MLP neurons of a small language model. Each row is named by its layer, matrix (gate and up: input weights; down: output weights) and neuron, and shows model dimensions 368-463. Each number is 128 + 32 x the weight over its row's rms, rounded and kept within 0 to 255. Numbers have three digits each. A neuron's up and down rows have the sign that makes its largest values positive.
After each neuron's rows, "fires in" lists the words (lower case) most often at its 100 highest values on Wikipedia text that the model never trained on.

L3.gate631:165205152057174119118146163069140126175104104122096124037122148120101108133130140157104122163145134095143072093105139174068094093083124130099092127089095137138143117181099152121061157138093112154095077165134143126168175213162112106135093120109054129151140157104129071105157149130163080096
L3.up631:123207122127117124095118151156138140121117101095139068161122185077133145160165119114135094208187082130157103157139122084125131129144169153156127172133110141111143102143146124053191063081099100109120167135105161098079116158080182181177114152074037061116197125155165114090079148127160100132
L3.down631:192222125124143077152163117107086115219126098139112125045140138086153078099098105162118152150102126092130110088106105155126121106157146148088155133110055147173126089154117115146103163114142064146152121172042121116166148171121094130169189093125123171192092107104090122144153141112178128110
fires in: "railway", "kent", "railroad", "existence", "history", "chesapeake"

L3.gate303:106093128134165161153111139174166138106102195124094079081137158091164172126114161147151155164137110132094082136128136141117081065101099129176083135177120045089102123176082075217107119167093139054121105133124121151092177131089119142113150139113146120183133071124138146139152176091107149135
L3.up303:080138127125168056188146133125155094150088146118090088118086114148190138137169154147094107132107069131114064114192036129110123092132121124151144112144113129109130049103139146133140097090133080069109135122140084124135230150077147132114136116138130111101090107068156143096164131146143135186
L3.down303:110175124095137127184136096127107141197128226161091128106085144100139150142117142157105096118154122136097081181133090142158053078157132129147114121143117042097168114125125127142146068149153137155137102115128065123123164181069104137109160118129123158179137094120114160133143143191106179150
fires in: "well", "closely", "bacteriologist", "widely"

L7.gate906:094088094117126144137136121126094127119163103078166136165105139071134177139157136124087120119130117121130141125128092101082102157136147159083129093104102119127074145092049148134084153158116112212119161098116073105158135124147126128113098168119167090119185135124079143112142123156187070140
L7.up906:093098126133103174197129091128162133115068095161058184157170120089172091161107148169051106150129070148173130071132128078165124118149124133083160128094082173120109088144118146107143122085143096129192147114180122124194173108107100119092128101118120137156094108143101133117152087118127155149
L7.down906:161120091129131134138107142129138101134176138092119073164165152212113121157162096127158139153178113079061152255098158140144125106134116211122165099140114145141162097062157165127157217099069144155104093138092181068185175112136110119201157255120122144098139156083128131097119199119161090089
fires in: "of", "in", "wrote", "on", "the", "by"

L7.gate125:113112100117152135153050137095139108138167115103189137138135122097064166087144152170127081135103025096130211091151144134166158118153100151168076120135148141188073115129099135104091150139155162171137122135180181106128169095135146049121124094136101095147164143111088113115182106122174149120
L7.up125:101108142153167176103135081178117118146153115165149079174117146194072134129095156091216110119143116141102198122120174092139156089132114122082113105160169174181105130128164110120139143129186124153097160104171165150099163088143140128115117164088120134143127112086115164174152098119058090111
L7.down125:188125148129125131087130109137150134139139105185160194128181076144131161115141152102136132111144099098144106105153092172068130192131170086112067108148071127176152146096128167090162142100090106112188071106134146137113116142140108141131118228111086162125071172178137141121133163099158097165
fires in: "on", "in", "however"

L7.gate711:202105087132155181202146158137084082111170129146129120075129141129093097165091153125051129170104097120136105092171108172174098133169092163139103179163108103065141111106129166088154106080140128163152128185139112104165065179162085134105135170068118169074126168154160158161134187100110176130
L7.up711:121141075145101112127097167051156167052204091116119156152136161142115080121148175109126153188136099160108163190130127117137131130106154168088075143136135114080167164109100103139146135099161042136130160108128139087107140088143145057191163158118179151147112160082175112114137112199158121116
L7.down711:160106156151149140146191136115088157199104100192153145128080102168130118118101097141130102091190141156151103114096166071086097116133172165119160136120106126071147092172116101091156139109148120151172104079141127090164105126138158109161108247129109141174102139117128129101118117085134123122
fires in: "and", "to", "or"

L10.gate503:144107130157124150152124094192131110182142148120097169158159077172103170150135136143107122072133159100138171093110071155102152115154118139149160118149084124117148159128139197068189182079161097143164155137101081120162104097137132133072141190143148093202164166166027132078214148095064127156
L10.up503:159124111154155166168161133147169134171127115090110151106174122129114113108217140114068116085115151134168093140105110146097164176156119172177132153135183188126123087173152113147159147138112176160098147096152154101116173105163141146154141094126177178140125091121135144156140089110054047150
L10.down503:112163167108135166100137135116116138157128117136120185139135128072186116121164112148025153078123144163124156194105155162103158148091178130128141193110107084037100098149118187158201155153120128144163122109104109098170134156193169109139117153130138091144177111097161116085192159153190162153
fires in: "on", "the", "before", "upon", "until"

L3.gate1336:193129062097160103153140073141097106148165124076192102110151185089138160110110131119120122192152146137155093138114104112104090128137166104167198133153109093119137095107149136144187137112140065104091156142095142135068075121151121087150147104059085072160177125071142137096124134158142141140
L3.up1336:149090125151161113151151102147110145152063121168117089130071117157162049181129118129179161165105117113147079112107121171098124118109189111178162106171069148084128058089155177161106133196114124131126153111078099104048092130135120138160170096052099108136226183110147165069114159124129170162
L3.down1336:184102122120153139123111141170075108142122127138179091127124231117159170096137159093160105184160147157191117142078133131125077140110131120162140105166130156121127127095149121112182173113138117147088117098147130137077132104172144097113079147121095092115177117139164146139128131141112058131
fires in: "high", "public", "official", "elementary", "municipal", "supporting"

L3.gate1266:162160114095138153178087082151078117141121151162099153099097157142174108128171107138187135118175119100086119090131127193153110131145115170151124098102125050067184147086163098070101128146158155079158148104096166138170176173199130167178148164189112124088082064191172152125057105115113113150
L3.up1266:066105071155111133158155093104143107131082104073103183121210184159164191120157124109181133098144127051092079137147113114100157140119117144141126110101161138131126096095176160122136100076126117160157152127158153190140133134133154127107066120153109130106134116169143149119098112097120134196
L3.down1266:105122063141116131189072086129142097132064132088089129136103187106158097139124117140177134086139126084093133133143085124130149128126155140158139138119142105090141114117131133117097105111154140136124187093143120155126118140162093188146180159153118151078117100188115185064068089122195113130
fires in: "war", "shot", "warped", "air"

L5.gate862:098110154135105180127149144117144122100187166110087174116213155120121157119116120182129109055131165147135175124085122095080104149121065075064142119096118148149143127119130156139160143092164104140116100085140134097159090145177165065152167125126131173103145100091108186134171123192162129143
L5.up862:068084148180165094153112215136147089088109068189126096101151105086100160121151104067077126214141171164125122082074188100113132099120104126083120172102149164151166189125170095089184101077100112125091144137187046153147134067128151122106112113147076139115114122111073076106111126153120164144
L5.down862:137151216111122152158145191081138192096107106075116143124157108137087136147159179170106136176114130118148138103109231087171128090081165121100125126094143108097114119108125169085159077120048163131132171145128125106129090169114082151103130227125117182132096096107114103131088118104111117049
fires in: "of", "de", "the", "on"

L3.gate1209:139073120171084084170101112106099121122158106187120147128078125090166161113112151101057152184164141104081144101121104127153105071129137098130152153165154194172115151117169144120195132137097111136101095173138145163134134159153127107099123148164105072152109168140096146120150125126092098078
L3.up1209:102112157119112135154123120157169133137098098116158095111133093116163138139153182113117107102184090075122193132136067146100111120165156164106109112146101084140133194118095160143113072168136137038157137180126130181164134166126167180083075133168078081135255179149155152130124141122158133092
L3.down1209:162154093175149121088135164133142116091183118113147135134119090143109128176111139127144129156151161142137132172082150115161053090049129086145097154116132176173185138068156123055163122097133067127132110104113129062085163147147083097192186119128057093170085121092158127104160090090174087134
fires in: "long", "short", "before", "if", "followed", "english"

L3.gate26:127137172112214123163130139138134152089074080128104104132081163147107080129110154127164064170088135119134183117069133133172173158109148164117118108133110156157141161132140131157103153137155128154118039064149188185139086116192122137120145165150126108128132153126110162109157132135217126186
L3.up26:130048158108123095115137073121074100082128133131102137104140109092106173145078147120136148142134156193133136081135148097097167138128125111138083209152172140112122110111122094132120086125128172116136125094136145132165119162121163100103107141155093188154153125200102193147150163084100186121
L3.down26:112111159125107152147133115124096212147107071189095114138118201168155099102142075143113123131095114118133123137054227129191146148159093112121166150095098088119107139179123086149112180156065101165129076068136141116073121072121128121183183126169120129153102155155147158115149125178129120195
fires in: "it", "name", "term", "status"

L7.gate1177:187180128128151143171162179122140070155089096064118090177123097163098101086119141142053135153163102084175162087125056118148100110088122172146107106100192124098096088034125167047159162081082069194196096148059093119158126100114165087110196099162124093133141096150150141128118058097150122171
L7.up1177:155115186143128150114146147145171141090129164076123145115177165126183139138182141118131157102153098162130134018160168146205123104137074139108156124181105114127123052155178079156146113120119170172124080145144165174122119128083091136146062119129095121148158171127093101104137105106175127112
L7.down1177:137150159142073088137147118149130156130171165189021125135112106097153115121149112103056109172061137060145160117082039141123122121122101140177108084115154136093137160121176158156166112075123070136095114101090167127113115086162115098146161072137136147155171137187070075198111128134169133112
fires in: "but", "and", "if", "or"

L3.gate804:106094127108121096117098153158113064148128137200086096091108171158147065113139146131111153099145169108085145144103176138111166185092095125148082134120180088068198081142058145154080086109170164169170084137129149149135109092157128115163155152160043201174119117139128191149247116151136190125
L3.up804:196116162095115119110079115163101168097152129144168127150114155070143129081153119123149142103114191096082083156151094180104147124156141154156105157089151138114154099089138175131156128112136144143172106163119142086088148155091171191147156154137184090069082076154137155160163174109058106209
L3.down804:117140146080144122112095168148183079143096149169061114112098155174146099115140121139094155116145157119094118116166131141139098167142085157176111103101174102083174073108116110145061133111137147161115095157112151127126127093139127172163158224151078201192141100133124169175215099147156167151
fires in: "well", "much", "continued", "portion", "closely"

L3.gate1010:090206083112141150087128201116108130136142148164164190104169125131167127193135113120079087119085119163154104114140114106107158112111128128141173146112146154110182100149126129169099130150026121187148105096109145173157164126101136113134127179085116176130069118140157111159121143107149138066
L3.up1010:144135132194071089117128200084142153164092112077127164161144083110158154119063145112130144124169113117083119146199154127112114121104157163152110136136183089129095151199166131152110100143117106182147156155130113136118158135063140125143106102099073114120148135127153227138150184122158200145
L3.down1010:122175104129104170127130215090070179124131187142203117102144171155132133181132120070093148137116105164151107122184118120143129121130163146159151159162132146134183146178155146127132164098053106155134163145123120188133146083060136115079121201062191157186108159140119124179194212163158130075
fires in: "record", "form", "forms", "shares", "source", "hold"

L3.gate850:124114121076112099165136135129159069153122123097152093069167170125133158157137107167110154179090156089176132084142081175111118124170101116079116152105142112149062132160113058131205173090149140117088114149122147087145132125123183107073136148080131102076161116173115177062133113110147147133
L3.up850:155133148093198139139128130139157120192072061150095163106151133100176200126141118103092158110192135082128069171118124123104154131157161108138148119121109077103128120148144114105147075140104128104109094218139063209143124108120113095049167086096162110109152181174093126126145149170154162125
L3.down850:077118166081069123150137137168088120104139140144175057112145143167158125145109096115119117194108144106179163117078114141088129079097109141107116176143182070097129144177081093115129163103174099132026156119113147109106178130095148090123120167118177109114171125175163152083088084120133155107
fires in: "this", "by", "each", "any", "either"

L5.gate918:163154106092152142111171154076060101099193188101136126098155144079104146147115166107110115179112131163123095097141069179106101127088131134149090175165159147081103058106116119128134129107170093148124128194105128143143148111131099109154156152154072140090088136103121077137124173108124085118
L5.up918:164147102124142154170116143076126120108120110076148055100178129138214096135138133138115093132125131101187123168138095141115157148143074127135191116141151106113117137085122154190063117087115124102166155127178163126104189154135088076148108131160099157182098148103178159137141185107143128124
L5.down918:164147153140188081123155139161133107089145121168094119099166148147121095125117150150126145089102166070142131162112094183161122179171164139139148093146168083104118148161145147191169142133149123126094107098031110112140061157143120147118135130142093149091147160126136112156131146121118105156
fires in: "and", "well", "but"

L5.gate699:141169110092138129148142098065104096055129147087171116100129134099129168158186164186121203131162110157147128136154138163112046161146142148157132147106126198104128108061112125111188156170103046131104116040132103114078084134134124091099169094075133187101096117096117101132118133120115096097
L5.up699:132130116139162210099144091120092164144132144083105096103145098111160119142083139157115153125122140098143103156106169062108124105077144101141108140117090088124144126106124108103116062133162106176109157157157075091119156168105109077108090141153114132093167105166077138120210165136153117132
L5.down699:151067102120156153046167081119105122104127116100110070154095173148117154132154115115112180132132129109074072150070113106114113058086132104147162143113108112191155143126160136141160115113134106131129140106154113136140166164087159141098109025132070112148194155166123164166112132108171106121
fires in: "de", "en", "in", "van", "da"

L3.gate594:072054131160130126064081164149116070134174095109070081104103171093122135144120115138102164184187118140167132120119118084097073085120147112099130121085162158113140031077132134174173122149103104181106109088133179114047177153135169135097126161127157109092174186093108133183182151108139109124
L3.up594:115114060098113152058119117131122143135114146097111070144078119150158137110082139103166158110160166072155116095155168114053128106079134092146095177094119150152137074133049113148113097167070088107172124136113122150066155061029078127179109127155151150120178116142131172098124117144114101129
L3.down594:115136079200149145145089129146094119146139047138079164105100126171103132119117133125098122160178110151126152137152129120135124099068179159106114041088112083122106093077133165110164168146114138169048146128149151120091192144144179102043114076119111107138182178092157145160183106095157122158
fires in: "so", "silver", "once", "up", "before", "sexually"

L6.gate677:137152120090113163204124219069125114101193104157099151121153154181133114140122124114072115125116149133130072106123148132121104129058131091138135142124157168138158090128172127000163149087141134111158131187127040079178105146154080112147113159173069083122111175101134115076075170108125100085
L6.up677:103149175120121097145104140131081106112160108136177146110130136175139123149124096155107055146143173068061094127123126132147153128125100198123156106114110142102074127106155133160118126134144141171123122163081131093102202123168151119116159118155086180142096122139144083132199188113129146096
L6.down677:103157125132120100138178115092177137122162124096147134128157155130144126114141140119094054110134149141120157191141157128101155191113157058139146116147134137101129103106107176133104149106176160143081105145112111109154138156106143157114114206063170148086154116140097148187111116111122181169
fires in: "or", "and", "of", "least"

L3.gate1023:107116098095147035104129151116089108139180188162111126144134124115165095124134078155099131157075104110162164204100120065118117154144071201150143113152142093157069160111107130132191105198149132074081163170097190137117123083089155136149125130072050092102112173145118162151141111090097157135
L3.up1023:069108103110144129088083137108118182202129121202134110108113122154084109144197127143132119132140083082113143140134171144107136153112136182193154089106099118093123100104075156144161105196100069080091167158105154056129194164131201086165121152094142099108057132124149123232112171142167123119
L3.down1023:082101138095093100126091129117068099109157108142129115135110156162123116100195074118135113142103122160166131116084097075141147116094122151164155098131101158155108144153121194163219133114208122125071132126113157109135095112139158112120106095092109076121167166140120157126180087113137156170
fires in: "high", "one", "middle", "low", "average", "light"

L5.gate1332:092073086106121153121128127114105145097087154109067139104150146086131060133115182145135122181096161099097184145154161047104079145105121077107180083119194144162095121158096141124129133142108163137085127128132131147111115068219150128126089124135180105151126146138138142150137122051109205073
L5.up1332:098124150152156105156147184112125081128135097125116097146118184136155048177141129115116101080154141118135165191115217077149171144151131155111080142157114165142067196089146088169143131159191098136119122120175112115190141062056155120144112138116101107083151138140212115175108090092106136163
L5.down1332:163121133155080150193103120171134144138151141176156105118176153098151134148125130105187095170147153066146109162180097128135088185091189094133101135172118084120146146137153155137118142118112098111178170085112100105159062096144096109120142211127144148128125129116110149121096140112128153128
fires in: "of", "in", "has", "to", "that"

L3.gate1132:183118133149153092079121103144121114168129130198148133141137159150148068168134136144089081174136104107098104136150176134092139124151156106148137104096179090120106172112116079118112125162058140154091134141096163194111144145130134153211153122129127128094173143134212094168109090151065104154
L3.up1132:073118087092139143093081053102164076094152112144126135120156097169147140131084096098139110144183119065113146115104095027130176112106085150148158118144161124130082116184104131114107123126188148140176157221157157132145147110096127144126157090181082150114136149192082168143132170124124119106
L3.down1132:154106100128168193182154167125117110124198167108114126156183171120106092134168085122152134141107159138050098096144112114104177163182112138156129099110074170167131157125143150164063094119155153116186179128111108148125154123084169105144157141137087119112115095137126151164120110131138156063
fires in: "war", "service", "worked", "goal", "warped", "army"

L5.gate861:146109117144131128118157158160111171143171075167131156111179146139131119144125060156123141120140111039172138097132138179131080190128131079115168140088150133115155156128146136103098110152193116175110127075137072139106184160121180107097112180127117128108158093136099107133130084152118187085
L5.up861:090163092156146134160126114124152128137124162132170144136108134133103140121184129112140147139116125170089128124163187171137126166165073124145100146151129083156125121103112122134083147128130160142140119157075112181059081083137119144111139140142132125138130154123085107109144122137173082129
L5.down861:229085105134142106118087128160115103109154156138117109089120170122103092118128127135119126188164157107100181117117085098070172090160190171126109159099116093093154142095074129094091133142144133110154122175131148103088152206136133132155083168147184160190115162106094102113158149161107140158
fires in: "in", "after", "during", "of"

L6.gate881:185146112162160096172154139153133087115133137101102146091181137144117151180076097156175122152118103122124191105124127146127161077157152099097124136147194129129121086098175120116104119117160098125158190128136133148130118111140209157136137134144104073117108136172111210076119076148111130150
L6.up881:132104092164100172180071181147130135056106109151170134115151132031101137198120121151109148190108065135159119094154145138172136170089129090142094128126111140106113179100150154076139113088098129136153150122107107138138140112045114161138147163117096134102124100152117130142072098103120135092
L6.down881:141147181128100170122090152121125187146114170078122172092130101121195107112134108152104136042136091134062132132160098161149057085132149137156083108045108114085132102194080128136093137117090103116119112096136125133147163169122129092177108129118127182180101153123142122131079077103150139156
fires in: "the", "of", "same"

L7.gate1075:133082077143124159129122160085099081143235151141177132108127135144172087177092085161169186111118135125106126189102166109089173094115096153168110128096132111151149087089132206088154136082178120112094123056146125106130142147186104097123085196097106125142135194115128122121104129161112116125
L7.up1075:089078090126175118135131115129129135092101146138142174108139110140090157190201089112162107130127139102120057087096164034131113090112077099066140098182125100095146100095149059087130114071145150083130150174063085193120098031136183166169120127057095165094118141115103138099181132116143128079
L7.down1075:089172131134121154128115149139155170096120130119128108165178143129107080136129125140160128112030144095142121143113120108114129087097149099109145104142120150145132147122105117182139118146175137114141162072131186161159113096167120147159138237057127156138130111127151153104142139139163173129
fires in: "of", "at", "through", "from", "towards", "on"

L3.gate347:110118088151135126131111137110139111133107139113118171119149118113112151179178102154185097138133147083149128076138140144190092152120101116133145142165148141111157158125122155131083168075123115143144167141138102106164094122164134060111117149114173120078111119049025096113168079102115124118
L3.up347:087110109194139162099145155145110100074137123129149142107146077173148140153121105134175133108124131118110109125150143197143121147137136116189124162147161131128177184100113172159106136076197110174144160183124076132110149123114123130074115175102152124069169156110090149113144052092089103150
L3.down347:157148113134100116100176090114169153175097145138122138134126142113133089100107169100076139150139091148120150172109121070090142136074100145114103125147069134151140113153133154072111091158090135111146141068110190144134159118127146133167135047142123153176113097122192118112137147160138149151
fires in: "on", "in", "at"

L6.gate36:086106135102119122131127142112171129080125165084136128133146139099179128186129097154136119167129161100174163134145119066131141121152133136104102145131083141122112129119083082190160125127084138144163101111104130095158124150126134077098161198114138118114151128138106100090148106159163130120
L6.up36:119203112138161158111061080132084123135102141193115169158123188135144194076131142114155181094133150164098106123168121097150126165138153164118177111115105108128106071079204068162143112094142148144135126152144135131107080108150190156070133147120121161120088139168104108098115150125127142128
L6.down36:144110155116101108192091128115160101150151119084142150096164070111161149117073100078074164157180103111134140122152122142159154139157132192141141096145119105148209132147093183156110169128112162164157121148122135122175121121131149091111163255118183069126103162125180083153157152154139130088
fires in: "one", "each", "any", "that", "same"

L6.gate375:174130133110163133138134072135132182076180184138104119140133125156184165101082152148116118140120124150132130099126158099144152126116195138107116124111142122115162117131124120165080187092179119064095147106137182145114164108147077155155096142129109051111132076108114078172150160164124139123
L6.up375:118134081174098193128173112147152185097118129071097141108190108103090080164077127166076102177107138169173106162089135158114155109119073083163115198120147114155082109089102104140128192186091128142111118122147120091125138069125111119119076178129107104119152131130128115134090120105145133131
L6.down375:094114075110151174125119136101166149158133076119190171108131132108151108106120104149110123094149127114117171150094212104140108171187131137127120088086079139098128145136140161132154113111171205165083129191135157084152120173131107110144106251105170155134082170113140070138134207157123144115
fires in: "it", "in", "of", "its", "who", "her"

L3.gate1140:110109084097171110117099165152141166159135140139162101077164106105098117146104121155113164203157084081169089154124128140112112090057114143105132145104163096109084153169130141132172072100163128123117074108148128147130137149125098119140113152103096077113165160030148138159124101068171080067
L3.up1140:177136179123109168069157149151157138129066125131210156151143151067088091158136117125155145177171093111114109126126122152070165129128127132182111142109130172098069146173145126136149123150124132132102179160116115081066184176053127127140173138105103091083197216142148175056086189134093172101
L3.down1140:104141102129099089148120152128104151158181109090164128126125147184141102121160126185098138190217115130150108102108160136112121120103098075125114120183141074100089151152134165170176104105151126141134062159160106105099143147128106138085138131068116109177150111044085185165196162097197107100
fires in: "high", "front", "top", "upper", "middle"

L7.gate57:168119096157159109118116143074088061138145118114156105112140115124122175112116166117085147163149140145122098111101116172119117109090122170141143115168119104126105113098101084090135180102131172116078142119151142113087148122111183124110033161086088143103094125166170147098155108150127144124
L7.up57:155115127141137142107116119129175152055091112079088112086077109095107109158081140129099092168155125161080197172120151112088127130132106112160159116174122066108147086177121096104069069140138112115125142143154199104164114100091108089190144041141079131136150118128151183128182119118127138065
L7.down57:156123122143178140136134156117070108152119098141132124147135124122094156091126197093117131108156126106083124109140107174154105120127135161122151155131119123127105124138139186102129192106109116145087150131104130122078197099132159150146065225132141168129094145169150087082144095166116134150
fires in: "well", "known", "to"

L6.gate946:081118136121154173161188148117076180153167188167137167116191099079105174139139136132080092160095150132095214142135112063148110077161083157138235126152146129137174124075157159126075179127157101159133080170124180127119161104135086113119162111115156145141143103123129163085231094133079147108
L6.up946:087144063136081137162144076128142112127147143173109119186129113125157174126092110114122110163169106168074088143102179075129112070196113092085158090126093139163140178092079142170101097136098146109109126094124161168109084140120108072167105150115126136066109115097131107154138216072114141172
L6.down946:129116146126060099091119211180137165124144141107156176092102094145129063154138133122117096136151077149127109167174119065089131116140151131116157136183106142089090147112139134170165080130091122134097121119137121074136100084176109060044118226098085115161164168110086142089101125120137143151
fires in: "from", "of", "by", "the", "with", "national"

L6.gate209:163107150144145080134137155126128077187161140123082108152102139151172114143127110088155156102145165168131111163156149133185139118162159150077138124173174177138083120179135157137054148160135173183127177138142144111090092147121124166124103107185127112132148147164111206069148104124131100113
L6.up209:146158102132126122109092129140111098152092116139179117149106204152166150128076096178121198159120159165139118083214174151109146071233144167128103099163116192136108103096193175114123188184162170120194105168154157127176123067177106110141122194103093108153155085181109149107152071151111122129
L6.down209:087126119126100159160123142118120099160125156122169084187165112100163180097163139133118126086125128136125141157178131105162098130103071105156167185136149131175134130109064145108156065156080125127127116101110141166089133127138135128098118147168152152103147139105103138177105121148124073097
fires in: "to", "only", "not", "unwittingly"

L3.gate1164:144097150119162085143106145125178064126090119124186134132139131132138132148109178145111106192124123129141151092103135087114134133124101136067184103095114106130139111209113150196198148084067151130148117031142227129165111077095183134116199118155102056068125070125132163095139138109146142173
L3.up1164:150114194145131146136098105127201127123058095129138184154152169133142138142134115086084156173124173110140160158165097139062166069108149084077149174143167189077066084104134124107077114112140121098095118086159177140139141119077156103101115120105078116126137128160169157143139140114109111191
L3.down1164:152111086094136187095129140142085096116159078140139100139082138165147167114165127160092059180127089124167133094114176139138120175123144138127191083115092072095149143161168141148170104149089103156100148115135156120113118084132133141124116255168153128113078136191126165136093097116142087142
fires in: "way", "life", "name", "terms", "term", "reasons"

L6.gate176:176116134142076210146143134132091112146151157110104134198196175111145134156173147125146113182063106099078136089160114114151082146167199124159152167104118112127080063093106154135150093151090132136126186170121083088102126097095073099188091161123105186128195123085150073143130105134155109104
L6.up176:103091109113130148124140120081127182139160120122101084122156129091153075162123139109121163115184093146114155118121119100088106170130148192130146179116082120170138137165102170157093101088195154153149121212119111113149139134127085121163134169136106134139147104103167137084121083085125108097
L6.down176:090101139157062124109139126090059168064127119063148091114115154140078111121080136115179098105120123149142097155128146083155114109178117111126156079122117121142163160136173154133115146111186137140078125108134082165129159157114114101183104238074145112101135114097201118191091125148076099192
fires in: "as", "and", "of", "with"

L5.gate860:079072145099152143104082115144135100097080148121092199152101189108082094180152077129071137128115170064108158094158138094152143174235122117137125106071165103119114150165119165155076164078136126113134148113089169126088113188171156109118159125101156096106168087119100153080198152133153172082
L5.up860:108074114110165111106088085216134098078091125171138194149063100125145076096141132122089125157180091141108143187144133074137114127182081157120187141086067103159154078132125130123155140102198152107123180144167174150120109112154176097097152105099144112079060101178141109153120152132138103101
L5.down860:095146102125095110156110097116157059104104153133153113071114128091095111136094098131141139100159134122149195142167160062115158131097143134146097100152064152088189121122127156158163078110081082101103082168146147120168175128096108133075179010098159182145135141071103138129138121177159089147
fires in: "one", "1", "each"

L5.gate1031:173161126096112082127137131111134144091084139140155065125144128161089149114124084114081104185128147140059156144115112127202114136064141144143163152140096124142080149086146157137129159191087101153137171134147126122120152092114114128210098079082131118166111120121044059151183173112081131154
L5.up1031:114094136128180117043143119167088134141107169104142151140099144126107099122104173105098167165132159166165088146120121156144058172140073091112142148140089154206111112172157090104133190104075158080134145176101113155112123107129082106118158126156163089169087085105100142137140099107169151106
L5.down1031:127097159146161139145128139136121081153170078151154161113174127191173129157155186079186133111146134154152053115159158161099160150142127155120100186107119157130148122128151133169137178114115133124102148095162120148141179136175123115136148222115157152069095103152160151152138088079142144095
fires in: "from", "to", "time", "working"

L3.gate937:109081137130114101117107136155133136115142151050090063176087132121154097132145191119119178113134150140040084104150200167142138099139138108153118188141105143177100114121113152186122145071099119163124166107143174144128148130161117132157140179134163104161101192113159152163121163155111124132
L3.up937:150059127159138081148123166164078167147156148150149037157102185098097165171154144138089137139059147141111135094133124162147142136111163133130028126131105074108089168131128165097071139092189160113168158152097146093194107172116150117150085137099065124106146141185121121159176122146179184135
L3.down937:111118109173113116112158110129124165155148129106135052150104145113105138148158148137081085128085131104127077147209131145147117141108145109130023166094124122128131130153137144094075113092166136128153190185094171043152103173138150163113121165089090108138209153162111128159172121120162170131
fires in: "early", "young", "late", "close", "mid"

L6.gate765:128060096134086186206137156182187110129059144030149142071131113128084199144119074121091117093179114119094130127194194095075169106114179111117050149153137140080142120120101147140137119124198106147148106109143144122126164128140185132071094113138152120109139098171109111101064117112160143141
L6.up765:144100142179147152064140100098059105124120172149083132161200068143145133138111132149162126105168158105170137141129129127159118126101085122154156136104122113120150095167193051089110146110091184132139115128135180174104129127118118128081093117133150144106173140097165162078158102173122130097
L6.down765:115124119186132154163144149121120139206105141131128143148051148147099113144104149110136155103134116120192093173147187092149132120147186121120149110109124092037102115156167145197143134151156138142115174097202175129118100137207127077130116174115164122108110134066108180126176176107130177134
fires in: "under", "given", "in", "elected", "awarded", "into"

L7.gate167:138097120057062103155144150129106191158127111086158054142129150104105149142119129149151124127081203120087141168145110116131128127133082167096125118095180104180114094159096130106158143174146186166101141132182155041035158128132118060145146129105151086103093099130120133136102176155101143160
L7.up167:146137150153164138091104098172092117109080059139181121110091142115202072125096143072146211149145102127140160106123105147137080065217044130070101149103119120199121172086115095136124119129172163202144114175166109112152139083138143097119096151089116187129114115135108116127153125150150165165
L7.down167:103112110142205149173175112165095076138183107079193190113183145161139131146166071088119124194132125098126121138139105129087123143152133158119108226112096125111125088144134086121162125144088118109092128143072146143146146152151127122125154156159138168102132079183127108139118076160148129089
fires in: "to", "from", "by", "of", "for"

L6.gate922:136144080148150137129109123110101156104105176127096127107035129163160125136145173137096124086101112091090143149073137152145101165103113061156076217104060117155129167129160109101151128147134113094127177152148099179098115112174159157173060122109159117131076103133102119124115139118117106101
L6.up922:126032112160106122132129177044129116115100111132077171117076114107152144176147169138175151120056103172065185131131142141121105169128068116162065146171103122089148167123179174119139142086082151084116164173153161107151065139055103096179157114139137116122125123119098183095114160130121127159
L6.down922:111136130175152183119131115122074126144118082092076103117075131137160151153154142152088080097105142116077128125066142143133120163081098153105118144142088067139138109163211166152102157163085160139092139091127145166168097086158168189112098187154123135148146130168101108135131138033085080117
fires in: "early", "later", "late", "only", "back", "arrived"